Weights of a small GPT-style language model, trained from scratch on English Wikipedia.
Size: 21 layers, width 256, MLP 704 SwiGLU, 19M parameters.
Architecture: no biases in attention or MLP, normalized queries and keys.
Training: a variant of Muon for these matrices, 494M tokens, 15070 steps.
MLP neurons of a small language model. Each row is named by its layer, matrix (down: output weights) and neuron, and shows model dimensions 128-191. Each number is 50 + 12 x the weight over its row's rms, rounded and kept within 0 to 99. A neuron's up and down rows have the sign that makes its largest values positive.
Before each neuron's rows, "raises" lists the tokens whose logits its output raises most directly, leaving later layers aside.

raises: "eer", "ously", "see", "cy", "ous"
L6.down171:35 46 44 47 55 52 54 51 28 43 65 61 84 53 52 36 78 70 42 60 67 57 52 58 60 46 57 82 58 62 37 35 44 67 39 38 53 61 41 25 63 57 45 45 47 53 51 32 64 51 32 53 46 50 52 43 53 61 52 65 29 59 35 69

raises: "s", "ness", "es", "sel", "so"
L18.down335:56 70 54 58 36 35 58 49 63 43 64 45 65 47 66 35 47 44 44 54 53 38 44 37 52 32 56 55 46 57 16 41 54 61 76 54 68 53 45 44 57 34 52 54 18 44 63 35 61 49 50 48 43 68 40 45 51 49 54 67 56 54 36 53

raises: "rol", "rio", "old", "zy", "roc"
L17.down18:60 45 48 65 48 35 62 41 76 43 49 71 53 41 66 25 69 50 12 61 54 45 50 42 59 46 49 62 47 52 73 44 58 40 68 67 58 64 65 61 57 54 58 46 45 54 55 30 52 30 41 69 60 17 74 48 40 29 39 67 55 56 64 42

raises: "te", "tar", "tes", "box", "tic"
L12.down62:29 61 71 57 34 40 52 64 48 77 53 46 49 53 49 58 35 51 60 47 54 63 40 60 53 40 30 54 56 54 59 56 32 28 47 57 68 48 43 41 77 41 59 37 55 54 60 50 32 39 53 62 74 46 50 65 82 57 57 57 43 37 58 55

raises: "ale", "ales", "This", "as", " step"
L12.down0:49 73 37 62 55 39 32 51 64 62 35 57 67 45 51 49 41 30 51 52 69 54 40 55 36 56 47 56 46 46 50 63 61 54 38 44 39 64 54 50 57 31 37 40 45 50 49 52 50 46 77 53 38 49 34 46 51 35 59 60 30 63 46 53

raises: "oe", "ome", "o", "od", "ote"
L17.down41:40 49 68 56 41 29 48 62 26 23 40 81 31 61 59 63 43 40 57 65 54 78 62 50 33 53 37 40 67 46 65 48 57 49 49 74 70 55 52 40 55 63 49 58 48 53 57 50 24 65 61 48 48 50 35 58 56 31 57 34 44 45 52 58

raises: "rest", "rain", "net", "val", "ven"
L10.down256:49 35 65 47 46 58 57 45 50 59 47 66 45 44 49 61 37 40 49 65 34 42 25 43 61 53 64 43 55 64 43 59 49 44 43 55 67 42 26 55 72 39 44 59 67 43 30 42 46 44 41 69 48 60 62 55 66 32 58 53 37 59 27 72

raises: "iti", "ensive", "lis", "ense", "lic"
L13.down259:46 36 51 37 56 72 61 62 45 51 37 45 42 66 46 58 51 43 49 39 61 37 77 39 58 30 49 48 45 55 63 37 50 42 46 39 52 28 40 40 43 48 67 19 77 40 41 42 33 50 43 34 43 44 37 50 45 59 33 62 47 55 17 44

raises: "ally", "ulate", "ify", "ase", "ate"
L14.down621:40 40 54 36 66 46 55 61 44 23 51 56 43 54 56 58 51 57 37 63 63 47 36 32 27 47 53 67 33 56 58 38 39 50 57 60 62 31 38 52 60 25 41 56 60 42 67 58 43 41 62 50 62 46 33 53 64 37 48 66 49 44 49 41

raises: "ten", "tes", "te", "ff", "ture"
L13.down67:77 76 54 54 41 59 38 58 51 55 49 50 37 57 37 43 61 69 60 64 30 38 27 45 44 49 65 34 49 56 53 55 51 42 43 57 64 55 34 64 53 45 56 64 53 54 46 62 44 34 35 58 55 58 68 55 52 38 50 47 74 33 48 44

raises: "iment", "aine", "ents", "ations", "ated"
L5.down330:44 29 55 48 62 38 49 46 42 39 62 35 48 59 39 61 57 46 32 41 36 43 38 44 53 60 39 62 36 58 54 52 53 42 54 34 69 65 41 67 52 48 40 30 47 68 53 43 72 53 58 53 46 55 61 56 56 62 40 76 54 49 53 55

raises: "lines", "line", " reasons", "lia", "ear"
L12.down60:54 64 34 47 56 42 46 57 59 62 42 48 63 62 60 60 46 32 58 74 55 71 53 40 45 32 48 62 61 55 64 50 59 41 36 66 30 54 55 34 41 50 42 53 62 71 32 49 39 39 48 61 57 55 49 48 56 33 48 28 31 49 36 47

raises: " including", "any", " such", " like", " particularly"
L15.down439:48 41 70 50 47 39 48 46 54 46 66 35 64 38 54 53 57 62 67 53 39 43 49 57 38 58 62 47 56 36 62 63 51 50 63 65 24 56 60 56 41 59 56 58 46 59 49 44 47 49 47 31 31 54 68 57 50 53 40 37 43 45 34 66

raises: "ol", "udi", "du", "der", "d"
L10.down148:40 70 41 64 45 66 48 37 29 42 61 63 68 53 52 63 45 61 51 46 61 42 38 27 51 47 51 42 46 58 51 50 65 65 64 70 40 47 30 62 80 48 58 30 44 49 51 43 50 56 39 54 61 72 49 44 69 59 39 50 33 45 57 37

raises: "s", "ren", "ven", "na", "ga"
L11.down485:31 42 49 59 40 64 54 48 58 38 50 24 69 28 51 47 67 52 49 50 31 46 35 50 64 36 61 45 85 53 56 24 33 59 42 55 59 69 43 63 35 29 51 59 54 47 54 34 41 39 52 44 60 53 58 44 43 48 45 64 53 51 38 64

raises: "'", " himself", "’", " died", " had"
L17.down489:26 51 49 40 38 37 45 46 46 37 43 32 58 51 48 47 49 54 54 51 34 53 50 42 52 33 48 62 54 47 54 75 55 59 54 51 36 55 40 48 43 55 53 61 46 46 51 47 53 40 66 33 53 60 55 45 33 48 40 34 39 59 43 66